From a checkpoint of a small transformer trained on Wikipedia: untied embeddings, 960M tokens.
MLP neurons of a small language model. Each row is named by its layer, matrix (gate and up: input weights) and neuron, and shows model dimensions 32-223. Each number is 128 + 24 x the weight over its row's rms, rounded and kept within 0 to 255. Numbers have three digits each. A neuron's up and down rows have the sign that makes its largest values positive.
After each neuron's rows, "fires on" lists the tokens most often at its 100 highest values on Wikipedia text that the model never trained on.

L5.gate247:162115095143160109135112080162101146127168131106147117125140082145186094165110101131104178119143148136148129147124167118175142096135154147088121145098143132101119109112116147138177136134131167167145169173141108101076163137127135155134098145142110110105113097118111156155133113131178124133140137153166117135132119114161111145127137115137094115165143139138110132135131133139140088105099090136101109118100140115136104123153123130140156120127139115130144112160094135127140153097128087141111124134086111130083141085103110142136142097143119124075102101094116171154127112132162113112
L5.up247:141100161160131121107129130120138095145156148152126144148137147106145147092140132151122159140141144125154144148115111121144174134136099043092131122153096123108120114122117127082114133086108118156150163170125152097117119102102114160117135159158088137155102138164232103138114174124152111174157130140104120116143157077107077102152170105124152164109091101108166129186135123108104142102136127090115106145137124151107122126134121162150121102108141122120134135135135141169114134126126132097157138144074113120124126169073136129135118138104146150148138104118118171151115110107150146106
fires on: ",", "it", "er", "ical"

L7.gate141:142115147101115111112147126139132154127131124152127160080103144153126174126122143097135124087100176128122150139155123113116133153105127155127126097097091167119175143117145122139104122114108139117124160131137088098136121086101126130128126118067152169140116139163146161127150156107153154107113100113098138086146113136137118121111088132124137083148110136152158140186160136153124114134071129090148091080143133109131117135147126142121104166101130138089163138109127157106173166105155137123170130110089108098132086123097104111080141099171148112136076142182125116103094135141068132138
L7.up141:124129131108125143171147137181105154136100163111123148127136152109111121131131141115127131127163161092105166203106167092153155109117159132150118138133168145169125148109158069101118095114098126114145122111116148110136142136127098122134130153108084113129077102155178121128111112132126094095133093104127156121154130125128140109109153101100081076144140107169167121143125120128107085089126167119123128138171166103122124116154150114140104127132131135123141176114132104129180156121142101152100131140137122167128106172153115087117141129123122091155079114134112129145070156148118109136
fires on: "ed", "a", "em", "l", "ri", "c"

L5.gate380:153113115151166123123155112131104106133142118130144152133100102150114117133148134124143118102134074126120145135118107153137144119128125141103138111160123121113150141127116152129145138142081125182149148159147138115159129114127123111081115152122130116186139184178163145126121191166122107100118129115151144149133122159111133133132140107124133155123149127121170104150134102101135113127140094132117137099104155119145129128172073152119130135148107098142125134104115144114110159121084118117123105128086099139115106139117083151117161130199134122085153100113129149110140098162159110128
L5.up380:132164095149122168129141074170105093116127121137139169134141100111140133174159118103171175153082114124109139107134175109166114147109136109121157150179148147133163116127173120078157138183121135122113131081149132138126138105137083153124102120097167150166161133117098094124109088137117123124094155183128119146146188091131156206150083137121131132139129153121112090138125119119153163157111102131079128106166116108118139131121154111065125102156106111153107126133113129140137142149126124105120148095150160087130117130135122168127103085118134136158105150092133127134145131139142136169
fires on: " un", ":", " as", "'s", "m"

L7.gate365:160139110101127121104062094142066117114123137155122092117110140133119150121156140111115125142126112102145160152118137118123123143139111095123119103094143045128125115110165091172187108112147125122125121123172133119143135141152130137112127163146146118164133135111125143153096095157115105147090134151074178126112098138114147094112107127142115119112133099139109147128153143100115144127167134151122093116149120105111166083084124157085142109131142153159090083136112117149091106078078133134158125155185127122146132125108140144133160149124155100117110103148112126124090131141129112124
L7.up365:128126105101160147153152110105114153082122124145087151113161140150141130131163153138112128123121132102128123127110075113107096098096143153141162113094147113110109107119127100092129104152138139145174106118130148131146106112132150102156130141107112163120110107129133139146124122069134096182132146133166140113148070114091117128169138130111154171117129114137143152160135144173084122125131177120177139095091150090149116116115107113104133156096148159149115144182100112143131107141149190095144098107128117147108104120095065133124145148113129154086153130118126143147123099100174168123
fires on: " in", " of", " For", "id", " out", "en"

L7.gate447:117108123085152139095152151092085132082157147137094128146122142117117129094156144125129162175129136124160091133131120082139129165125083143132109132115093136114116149156144096135153134104110150118125155097127120115161090083086152136083154183131132131118142155124157166116118167134102131149113100122131124120129116175098132138125129073139162131100172096088132168162123136162091146113114154097103135101116146096125120108140126140138144069125085122157141181116122144099128125147159131170121106129127136100145128072136100131129138159096154154139102080129095144134160106133111156098
L7.up447:170119146113095117119119118127146138157182144095129141153122145105149107095127130118125118129126137166140123147159141106167116100119100137160138141089106119146112108118110158164164155117155155111160103102153099141109138119140130130137125153092145160131135156140128140168133129130168115111129132128124122166116149128148134109111123129173093177138107096135109104110147127155081111148058112107174143119068114126155146119157160161129086105140196134149138147155090135148175116183129116176148108106184155114152155115145176104135131140101071154145116169122152147137115142131108155169
fires on: "ot", "oc", "pt", "am", " pre", " Soc"

L6.gate561:112121102103134119092154119145121125086141148088090144116133155168110134127120121146099133116092122149123105146115159100100132143114080159105086152178109099138127082141123122092144125141136183146137124188119096146091087179131127144140099120139138171137129081112141141158131161115138069082146082122148103129091137133106120101133170097181141115126118109100085084084113134137169141137129130114119146139148115132179104094162147131145121108125123103117092103145132140074123117115164139114114075147125135104102141123131096099128132146093097124128143149138105126106148110133139160112
L6.up561:158130101117153119142170138134162130100143132097119146143106153134150120124143101124118141124179128120114130098140094133075113093137091107090140098124124153142148135134122102064155118153120110157151117147094143147102155137172160142081137138176129133123142107152212149128129167146163123142141127160159100144142126112130115109146100121161184111157160126111095152100093165120131132103134107118140160114136108175143136118166100136104074131151168102060143118122117140148145159146088171095109131123112123110136124121152126134135120117148112109133152134140135106127134134152182114086
fires on: "iv", ",", "ag", "il", "o", "it"

L2.gate414:130178105086114164107080110140118107146120144119082132128140129125114108139103084100094105152155157129175180119109102114128142107124120117111105133144138118130083176139149153103170109119118105089108137189123133138130148103098109136141138107138159136159129157122079108176157141173132113103087121143148118121125080148095126135109181101122142131125147116160119140128145164119147121145144107122151140190098110140133146200110111120114121139162108123138136127108153145141111130143135111134135119150139139142177124164086142126124135140106146106170107143101103093130135109109102096194
L2.up414:131140136143118143142127084125154117108109150175109147127192126084096169180141109176118100139153154126125127143108113158111090106109107118151126141172137109111169164117167130083105148137112119151140144158123114129130134168137117159077139082145143155126136140098108128106138114147139112170130122131145131103104159135117145153145138135099175160129125121118110120088157160112111124147112123169153155171103103167130102122151151158129163150111164131129166110155125155143121090132133092147129143104114125142131111136140141098149145149094138087160088124144132126119136102107120125121
fires on: "and", "ish", " House", "ember", "ent", "ans"

L5.gate442:126115124079142085122175087150116116091073100087100153137128105159122091088095113135103098168145118143104110132143077095096124124140148115127102134096139127126165129142118162138082120108144145159087166096113133118080110127121119137163091127087118117141137179090102082109095160144105133130077131149124129162142097162162101155152100145131132124128153146136134156137118157105152149113118157124136100174098121106124126083099104112138131131176128164147082095134177125136118147074133130157132130125161144101100133122139128110149096126120149160149143140145104135163095128117091128128
L5.up442:142122111099115155116134145133097109167162082149164166103143091069126140113095143103112097152175088170116128091128116171140159147110072132143143144134127184155091129131103140114134152142134129131133129100100150114148120126127138105173171125112077137121073162120147133148120129144127162143131101080122121135085121129130102099131094143117146113134092152158131138111123109114116139135172123102099126146164148130109167110140165126168166125145131115130151158092099121125140120146170130139128150118106165122134142052171188155141125121141152116092164176114126115139109097093099114141
fires on: "ll", "ill", "ec", "ar", "ult"

L5.gate431:131128124126109102151133176117151122158122180078138110152134098158126110105075146106114165173138116138104140147123130106152154149144131142105092161116140115124102127133136137125088106155113140159132133139181127145128118106095104104144129176152139154127163176145126155105162117114107137144135048121105105131091153113138138101119128155127128127118098126096166113100138123162187122075120106085106131129094123107167077137098153173147114127145149134165140119127121152121121111164128126131106111122100149123118139135149134137138126043124145142148169101102111155167133122134147153134
L5.up431:121127163152147115109104159129117108129141095136153108116148111137140122084110134103148173140139139126129160127140094158126136115145062111136126120104115128065129119102124152123109111132144128113114170135185148168102132125119126148145108118149100195213138124173099145130131155074135172105145112149099109121115123115135142146139137133104145154076134131112135148114146122128116111142162120145198145099140115122104072159132142168119115105104128132167132127139099120110121130162145155166081086108175141127125123137136127137082104098128114132165087125112116111182153141144115162165
fires on: "er", "or", "ist", "et", "it"

L5.gate79:156141106120127086132150158160128100148107133117146146100122101141112104124127135143115139115166173156136119148117127101134142105111153160160114130091156120110126166133120097129140126144167140167111107119117136124108135125101123116147133154084124126115139137141157091163106125129130138137102102092159165149121126114106139107132144153131143168129120126127141122067153166085108138145117100140126165130112125123206136133110090157121117120114138083132105165115140129141124138133099164139129148149130129150146141130141131112110117101133080118105173130115132138147089127147137154104
L5.up79:139178125108105126105081144156099189119097120122158152170138122119147119162077149132136091100111122186126080178147119149143118152104151138138130093096131142096142131114156130161065122149116147142119119163166133103125150131156140096097134106138116153096140141161112146114104136097130091094118121186110120097125132146101094136151136118106168152145155097161139119126131167133141163150133131163095107144119098149143118126098146112147141171100139118147104113159167164065136119109132142154115120108147100126135121129137100142137164138108151136146149080153120131111130134134138085141
fires on: " of", "a", "o", "ag", "ial"

L8.gate204:095153112135125142144127128103113131120114180167107117142135103164125132151118107121114055092102088135117143145103145131134129073129127109124140124169150115066134100127181096147151109083158172085121167122112138125149119094146124106133118091132179149111122136142110136110135131070135137110143145106121171094134127096121130101149106139109097109163086168078135140125139114154129126116102121121103148121075138132131171114142145114130144131114121105145128100103139190122095109100168130147154122134113061146090062131094136134125126140134124115125157124151111143111126112116147127138
L8.up204:127152104125127220124132159184147142106163094129113095166132170115119111146138117146076098120115136131115123129103174163097114136134101152114118119123111075165143141113102138124167176135140133139142137162156162105174099114129108098137087133181147159150156104133143160133110125084115136129117132091121137113109143126158131122123126105146117135176129151081087140144115136153153118167138138152156173150121130134137156111155169096149121167138107133154097118126113119100149158139125159185139140140144128153142121123149125128131118119121172112105123123173147134080069130191111114070
fires on: " was", " is", " are", " were", " also"

L5.gate610:074145107127142164145109134103121085136146139131158178143135080162168135140137120114124155165121124154145137107132135117129118173121122104140115165176141129161170129087119123145108149120102160132148108106127090151117089130114123129119173153114149124150139149141156124139104126152104144125104112134167125110103120104106133144122133097110131165123103144134122125105127083187132186158125100131132099140141136104171126161172138111140119124117154106127118109122225125177168154120138132120095138149148111129108122122159132096110110100135103122164087106183166107135139136164120170137
L5.up610:115138128120094106170133148123129059140140142152105096144117154099146118136117120146132143104130099094157132119111129119124118168148118135108134133124093134127135122152160110164124130114115106120116119135140183106109114133147137102119115144137138131134183124176133147112155136101161097131119151103173142159150146127141066118135122134099116095143099113131155139156140108199111144124143101151120131107123124110122137139148085087150135116158141143149181133085104128122142120132091133124176184115160150114161140185119153166108143174152116164121098129082094143155112112146125142117
fires on: "N", "H", "B", "P", "A", "erm"

L7.gate432:098131113096122123141139120122213122093112115147125144100152118087107078151118144098164085117166104179115106150133099160161108126085156120119125104188144097134141131118128136143101151134171128140174142109148158124138106152133130088141156111140122079124110133110149164111144158170128104093136128082141134144106084152117109110126152165103100162145168105143100107139112166070133116166108105090127110141119128157133141125117117111176148159086116147114104101121139142127057151128100101124145119143121096133132141114134179120154126143153150132103162113131092110132119154112083163135
L7.up432:119156150107117137163128142162148159158151075081170140163144114089123152138148121091140134106123118126128131117111125116134141117152145105141095154174141137153104117129148189136152139150107122140103143140146143104154115145123105169162154121129144194140072115146133157135111156118099117116100134113125138134132109103102150113154108120164115124072177173104118150151082119153113091174090119137112145128114137079139116127142195139100175154125136166105116090156105157120112146164090159106120174145135135136130144161112141125100065132164143140108111133128146127101075172113110090141
fires on: " was"

L5.gate218:094125169121139166095136141115090125103164053154125138138101135149157146157118115148097163156145111105112102125102131143160130109157157152053145196149130152102096145112139135106160135113127107116103127086095104133132126130116104145073159161147121115127128126093155132087164107109144134165143173115176112086144136106171098120139153127103094122135127132158125074141157143135132122120102124151142097151119209133161124123165162084161101121165112139102080089115110121131167121148082120109136127154123111093147153117140105118126137111142155125130106153120137104101116155179128111121
L5.up218:164156144128136164150133138155094164161135064166122093129182170134157206109141078125080138145144142179106143136128106136126082103111126094129118169094170080114165135150133104184129074151140129112078101152164084139085055146145127155093113148145105143154095148103152099115125130118112133112131111143172133131176118120111151124121154114115158083097120108143123141171119159101146131155170123121157119127138170139135128187123101116137144133140149141133155108128168136135125104148106114141113142145142147123130122119120105152122151081125107117113122135158110135096175146172066136121
fires on: "e", "in", "ed", "le", "g", " Des"

L5.gate111:132126182122136117106125134126108119135137087132111137130108139157136154133156089161108128116137128152143129145123128113070100138142124136127136102105181102103127074105120073125116144153169093152095136172135179116129123080097147169131136111139108149123144117159149131115090084092117163115133154131140128132078121132107109144102099153151149100144130127132101178136130085158115102147155153086144110155117118124133103108136090137141090149133173111123137137104119167125137114139134141138099144149082091125160125097099164118121139172108162168104103132119149105138083158120142126157
L5.up111:152154112161126077106154091105135107116146144131138111161102130106134119087141094134135153119156127152138150115151096118158143106077170123183077136112127175134138118125103145093127179130104095120147131104139124152131126132105116127142094112090127114138165108120101154129121126088121155116092146118156098127108114120155126141135173111133121133117158170128145142107139125151144124111122143130145102103098153161106152150122128127135129108100138107109113139099089141142129182145159156113117171132124061106147111102147123139107075125102167136127182102114111100112061116115117174149
fires on: "ed", "m", " |", "rew", "an", "em"

L7.gate463:123107148124122109124128107188112084120123106120156088146089169152175104124163150146168112132156146164170151126161104183137129146109123144134127112145111197114169111075114116126128114136154113156131162114141148123180136151101123096109112159167142103127157127095104158142087122102109141129112121102121153108071132106095126087164127127112094101081153162129145113135134082139140174120148128165118085124102143182167139101075126127105115106099115122161125127114097108135115132139122164081140154148119129134140166087122108103120157150138122142152140134090140146122120115168100142141
L7.up463:068155105112104132104136120146135116135131097126123137113131130152108155153151112090144118129149164160127161125126127135142124164126107155131125131145159148095137139100136125135158126185150137150124116140122180204106075089121179122140135136130168211151128115075151132164114171145133157081102135081165101103098141077108133121126094107130160115143120122137162111101135141174146160105127138157142131154105095127125119120098113139117148155096131168164156130132153152128107143135105143165103123101101130151128085130109147122115076154120123121166108159114132082119115144163128121107
fires on: " its", " of", " and", "ing", " a", "ed"

L5.gate296:095102139114120102104158066118156179153089093122146156124126101121099113111117119119164136126090135128141149155194140119141168170141133117148134168105115107106152118139120130089087155146081158114129123105159113172079107094120140117121152124142107126093131138185106147097103102131145097162085126120135143145093108163149123169129163147129125094121151133157186151140142125159100128165123116097128110052139122140140128138118125131160099144123090138121121153122123111143114184112125141129139110139116162109067086133159129086102128128131135122110142188144134139109082136077127090088
L5.up296:153138116191113099107140084165120126140162119130119161092115125112141107153144053106102143139141063123086105139094137155137116182114143099143091149137135176095111090148139148146150105115125158114128137137118107189119140096088115138117066157141112087158131158124137095112132078090174140137090142127122128123106096114133119104152106164110113113139166100108130138150114099132156120085125134119120134128157099153146132127103091112125087141113106129126110191118113109150137119103126113126089100119148122146132105119140114139117124100155116122136160109147105106135087121175139123134
fires on: "ac", "c", "em", "qu", "erm", "man"

L7.gate524:131183148107106128151142121151184120107165156098102121143135143114112097094136112111102156174135121148158134139144110120082155186128131174145134147118165138126111107129087148102119132109138102090117130099105118085123175116131161110104126102162114164137118123159117092137138123095139136130086138132149153116139084113130112090124070120117104146140104121088115142141164102124152098137132143129100142170153166175133152157088138155120120105137125155147124100143130159153143088122151107119127139131135143124108147138082129150119131139135131103136113125146127137114139137148106158140
L7.up524:153110139125124126131106095154115149113149137092177118145170141141119153132138113118114167086090108133118124098146148074159152089161118124151137165134164163112103082159112141148111111097111111103140148119129117118111135146123148083158121123133123160150082152138116124090166144126112135126168162087116142158126112122107093066111143124118111095118159126098142100137116095148150135114139157109118156132174117128106147055126106120094107137144110132138092107152143145113173111114107114166141146132147085133098099136134109157192144153117154116121131133156122117148140127117146118133
fires on: " and", "in", ";", "int", "rop", "iver"

L8.gate42:175084114149140113177126111118135121115109088095128134121119155098120125147159150136146088155099122110100129140131082109159141113114110079121127106077132077115118115098145160134131107132125157127172169148121047148138092090143149169140134067131114110164124165130130115139133152099097125158172152127134121160119118080164133128125109090144090170163131118140134099148112110119105102142142140147099117144130135107155111117113135157154119140155141093153142116122089161145114171130088182137115199070142171118174126166117109134138103133120110152135138107087154127147124124129128097149
L8.up42:160096130152148114135171077128122093166143141143147180116158169103124089104071107125087160107135134108112097108128137115106129147099095122105090151135131137130129085129149100140159099098144119151136114090179121130123129096120168134126129112153155132172153101136130115143146119122096119146101137124155086108122141090113137129104127102120138116103138117088173084178119166131153115188159113149074139139121144106128167120134104154073097066106112141155116143111144123143111115121106150106102133105137165127161140113103090132107151138099132118141147145123145150103156145109089131115
fires on: " a", " un", " offic"

L7.gate495:112151123117088080128123129187127131089092143125073134127082141148134121133128114103129140097170129115130150132108132160114105141150104104130158150130109115128104183106148137144151158138177129122140123161104153120143175120124145167093142106117064160173135125092129153137134164109123137100111142103140151140107130106141148079121094122120128087105162127135123125081119114114145129112139135153142139115139164176154117173157191139145108095106092118110150130103135116143140125143114133147131167117117157140148128110138139111129160122151105140150159072135128146111143150156117142133
L7.up495:131146113153096158098109104128100084139092157080118160098109129139138133126088109099123123115105115116180162117152139123095130172132139147118108133146117118077145130152163138141191155168180104110122124140125108115096135104100177108117125098090130134122094103085151129131137164164152114113177130125163117113126137148121158109114119159139144125137130127128110117159119130134136152157110119130160105146133156097174128093126084137158121136120101154139112133116102133120132138098119113146137145129126177128167117118169118137197134112153095086121158132110147135159135118151093090127
fires on: " to", " and", " would"

L7.gate320:152170101115110112119127141112121114115128127142144116097129155129138122133135147148110115161124125142127077126125171106161127118108156155135088158108145161179108123155149171146115094147104172168145159124145114142130157147113126096100083141131112077127119118144083131082159138075155158176115123155097129144129180166128126152139100173093085131141098145136075104177138107136145133129126117096173117149133132118119091152115137146127125107155117129154098164176140146099146134099138149176166173178156153134151141125140135075117151144139137105111098119123121151116135097134165114127
L7.up320:139163094136126116127148126136182079083098150128171144136131156104126119095137115090151083131072133118130091172130104108125122135145148122136131101146117153122131122134117133109164085133151161053121097158126117123121136129166085084127110123128173117163121102144133120092148180155109162148125141103088148148113132124114089165124168136117139179117173128149112114135137145064118125133125152126149162129134168153101168153110115146153139145152116157155098197141123142131156139133131105133113159095103123123113153109152162150112108127106144128062160121118125149099165105107152117141
fires on: " is", " was", " a", " =", " (", " one"

L5.gate472:141069086149139060092156079135119090126104099125149153119105128154155145139103129150116096123144100159100119158115139148108088128112139103156164127106118138140092137125142110131160102098084139128122162133159138080117081162107140130137146106171112136084110097162130149113116123107134119153098121137160152131157135129109116088121121106157172159150130101097120120142133105136137109151131167108136130158152116150116137151134089127138120156139151151160125145112126167132132121139174131098145149115152142141118143113156143107163125169099083104125120154122098084093118176138165136142
L5.up472:136150111116127097122190111141125129188095135104144167136073181171115114156121144097157105141127135143134158111138130151129146147109100100125111125166157115111176121132129110151133151129158164127079134101145152114109121169123143126076139089146123090099149179093120118131111112125090139164129157100128147087159119143155159162122112120144143122092162136112137153076153144192134101136119119095084130108114122172128134118109111070108157132134105106108130132104122116151113136152155132097094153140134159114170118120118123124089166129124104152144112089128119150106086147127099152143
fires on: " in", " In", "m", "in", " |"

L7.gate461:173135120113096148120150127146134156152095135130149147160087120108145137108120139172128088113089115138126159085105128133139131151131111094066133097155112095118120130111162100147136134111174079121142081131161104108153086125127125103144132131169087119169134143143117133124089110107112166134153154116153133108118107137172159106136136133128156103129141159094125097080127135134126155165118149126152112125180101168141104131130143137140133129105103125065138149137109115134154089117148152094142119127130123151155099122166124158149087174093125103081141106100131172133140122113102130076
L7.up461:117137144131091121153140143123112088093148167131122112170150141135102111165107109100125130159128143165110144100146126119098122144110156141131121118119066094153136174140151131115136141128171115124108113106154102094128142110091151099134149097147143111129098139138131142104184130115144128122162094161120111122096104154113133100141191145134145062141124098076087138101091186173132129178123102111139150122142157148115171074192061110130128143130148152101115144096140102110141119128128122129175128167108133145128102109133096132095137118189111121123146125118118083141088102152151134073
fires on: "On", " to", " On", "y", " on"

L7.gate511:128140115112088115080138123161135121142080126132168105074105102149111145105103112131152154139140135129142141146136155137097116158140128093102136106125121104123108142094147144154124150126165122088138089139095077138128165121130110129172131091093084125166127097122103140159115158127113143146154142148114116141101109119095140115155139147093069087114124108134127101124123127095135089125112104169136142124128156115129107130153144158134103100117111148170133136139099157171097151143120177145164128135156121138123165181159118102126132163158143145131160109147129144122125062151147177105
L7.up511:109119070125132128039110120124137137102131125121132110147104112101153163092118148125171130104149138097153110131141154096087147163123108143132098131124083119095096113132159148220152117136173084127147132135110141122145143144134164156174121145124116171173083137121105158156146209111135136131144120143103146130106139102115134102188106097113091103152134073125128138104131157114079126162099105150156140144161153129134125101145102160147107114077103098150103132121151124126115109102128130155145156118090174142133143155122129133161142172172114127118092129126134158136139117143103159105
fires on: " to", " not"

L6.gate255:110140143152132139133127139115103141125096137105147140167104119123102094166152132089121133149144172108154118128167155125125119120149140061141091091102068100140125153117142121144164118117143122160129170125181123082129130135097150119122123119096101118157131199107096151169133124121103124162096107082107144134112134143140138167126088106114162138118153117135151102089107141135118135092150105156075116139134148133132172158117158126095142173135120107146109151113105142161110100136158145119113126122142098125106156123128101102122135114111123119117121131147097136147078102150142124164
L6.up255:072118149137134121139122118129146130118125135139122126111126134133147108109165128136110132098123133117183151136177125135092130109137151165103100121143123145096130196150118127130192173143101141128132159109152122106136170105149124140117144109164138114102095112121130163103112142084147131138080101102116143094129091110142098136119136163136161102123127100165096121145107135131097157134139132151161150117104104120155170173148095095150131156095090135091135115150099136098112093145169139123130117119137104136155130129138146122130187146146116132117146102104128131136124136076145148101
fires on: " of", " all"

L7.gate306:103158096121141165142165134155115133098135095156147114168135128113170149102124147140166071161057145159109136135092165081109152116136133121181120115111124084087145136123116087136078122127147156108157158150126182173119125136172100101113147129148149110104139174150121135105127159113146127111141103128092150111105146078121116169147119124125105169141166125123141108175090165134125124136136119126139097161137168119147138116134118125136162130145104123115133141140120126105153150133152154155121149130130132139096114146152138131152099132127129120132122162132134164158114114182173147111
L7.up306:141128139163131103116105119131129123120106172129129139120105110097084146107115128148121091166122135137145104146125133078148155131175134121043123147167139109115120142090090133159109140117112141170120101152131168094110130134098093094098109120159144091113142114135116189087135142099099128128128110136101164107078113158114127124143130150161166157146157146095129098125132139136126135144140129123122117169160128115105137120109053138145158143120104115130118121128122150134190141124131089105135112137119061139138100115121151136160098135147112150094165077148094110109172142128095123166
fires on: ",", " was", "ed", " is", "es", "ing"

L6.gate603:147169119122140170151099111121140113135113116102140126117159123176161134142156113129114127148145138120139139114121126145134132050145168102129087168131124118167147130123110139134164118168113144109133138115114076167106156119143153112116107096070102109147146147138141133156150160093121146137156186148121122110097130124140108104139108131162108120124125134170159124116093176150138126069141112048111120123108135113136134142110155126098119158103134098165153165116116193149128120136164137152133167114146081172116142146134121092112117148126159120129085108165151101118179094151138130145
L6.up603:090075142108164132141121169152138109127166115130146130149109171126141168120119131137176151097098146113127155101141111105124128117130150131147132129132121130157188121127128132105121089125087120107157122109155125136158174108147078147155087173138104169121112130204102144135156113106166141115180135105111157152101127095162170137122089164167117100106107125152156143152101121161097107150127123092180102116140126144168099100137118106106160130096133134118166185127124138167126081117119157117146104156140124136126137152093146122127091126117138143132108067103161097169113150138153116130
fires on: ":", "B", "erm", "ann", "ap"

L8.gate45:134100154119122130152138111130069137095137089118117114096070142151120108124125129159125154152139159140123122139124121162091113135135123100108112122135156104161140115103111087107167160142149135095100114050119124151125095182131116109127099135115066125145112167150147113131098124075116108099122078106118086150126108115103122147111122148166116130103137091121134140116127170130112110211134155114139165108181182093117138105141141132128111089125139121116122130101120141106106149138157162154131118130081118140139098094115132133141183211103136172124110135120112137109115153122138152133
L8.up45:126115118134127086070093148150092152128131101113149126165124132129127101140092131187125159100148121135063143148126130096094126144170153142092121124168129140157185131149135131124120148122124164097064126121130118161141099119081168100103124144145075133147118078167119114077130113111136113087134138102123084135108122103123155145137130144133126114125110119125156163095128134108123176154157126155147136116166134105160143122058104119132150102130141133126104084111135116094109121133161131140126132170097128153108099106085133144080104122147092133171153183100106141118093134108178133141
fires on: "-", "ed", " In", "ate", "ced", "."

L5.gate570:128116098124090146121157134138137136125098161112121134132126125137093132152171103138160086134188095123116127143131129126151175172103139079126133143120151140084130142109137129161145134102171121154103129153123141115116136134134091101142118136109087160193146150129092125111106143095141122173116143149128137148139123124147065146155116120116087133139130126104133111094083125109143122151090114146116151137102164147140135142144106169160160128109113124080103069152139134171062139101113112119130136121135167181152095135113164079123109141171119086162108105108140144106113136138134142139
L5.up570:128121094151118129091140125124163106107107122122126135110135131139090147128103130143134143071158101113138156165072112154157184134131148166082119141149132117162133084114124136128121174158126088094145163151137139112115120127086155111139130128077118176147187160108134130186112101097163160123119139125115142161100107115090158138112120121104141090091127099131137122129135152086124106133154114175129122107160153141141125137169105136152115117152152146134146134149176139166122146087096146139122139127134150169123101112127081090150120143152109116125144131151118148120121122143138175130
fires on: " to", "s", "le", "ly", " or", "ast"

L7.gate363:088132152114117096102144123188131138156156124147128101126097125133124100182156107090119135167125126185116097120152138138137162160139131116095093094096132095173166152165118111159100100108136097128116074138159109136123118158134148132135165123118137143102143130104072136116158154150143137152122171117083133143132157137099116105139130150156126103104146131101142169120144097109151116151105100147135090164148119124167116140101143125139127096139131123129142103126126166106128152141071140127130141111130142097133128141106127099139131174165136132107123108044138112133117111130067087140
L7.up363:155093132119161155129143131101133171128137159117103134131115109121123120179117149095127139131093134179134088139100126115168135124154158137127095165121159170188135127137178112124139094119103103117138157071156117147108147124153163123130153139125140129094168136154113124124152144091174141161110145157153101136150202119136099097150125156139151139168134162150117185172126159131125148147099141116091143171121167084190141132142101162151155100168126150160149089155114154102124131090089148112101122150111122137122110127131111107159141196117120171116176157106109143123094131155129095159
fires on: " (", " mod", " acc", " fl", "ap", "ov"

L5.gate126:118115138103132125181136188130140097104135144142137105106095125138093143143140111121119110172120116174134114117079135135110150156106138118163138152170121124166132157155116139119133107127145139159151117152107155125152135150121132146177116148128113047094077118115135147147135100120122108108042104147121105077125112134132170142173128114121156140113119125102129140147129131118115144148115131149119148104121174096112077160123126117174121115109118108124100133123117093125148150116161144125109151126171145105143128090157131096123158103115115146114077145128161158121077129124127154162
L5.up126:174115102177094127093123138152134084140128122106111116127142105144142109142148151116115084125156177182097105141135157135098160179142145128136129162127155147150140129112162115094157153171142130098114136099094089153134145147103147125092141148114095193142125095147125104106118124121130149133097156143126109132072146138108138141110170127077124114144070131135108152167103137133141141155118064152154118100142102154109109126140129126140116151165143103141161132106127138108129111108159121102113127115118166147140102134111113138122130125153141107171118112122134134094120151106106161149
fires on: "ed", "-", " by", " in", " and", " |"

L7.gate627:116160125164138162156167130114123155107144158103086134071096125154164133131089132147089098111119096137078134113125142156149117154114142114156137125100112145106146113145099122128114118116123093104118108095085079166120130127103151094123159113101139136110142150106118122104128126156142160125149174146167107104132148116087113135107086122125139108134147112115077156132100144088127133090144145134117096130137182153128166142112142141136141071138106172099121136093138131153133110107149118132148130099113137138134150154122156130174133148106141110138122157091121133193132128124121115118
L7.up627:153142128080109145142105127152151122145120160115098141144148156112117115135135080086148139134139145122113138126128165103114080144145133092154153107132167129136124105118095124141092106119124139137119145148144134125147122113147189136144093117131134127158085103152130138119107088130130113168094105084088119164114154168122158128182112170117113126125139143120141112129157108170087113155158138137114098156149160144110138075131116091104106156143109140136110115112126113124172151111105138081079139152173159104126149123111103130121147115154124097117138123125117142123125118174113093098
fires on: ",", "h", " and"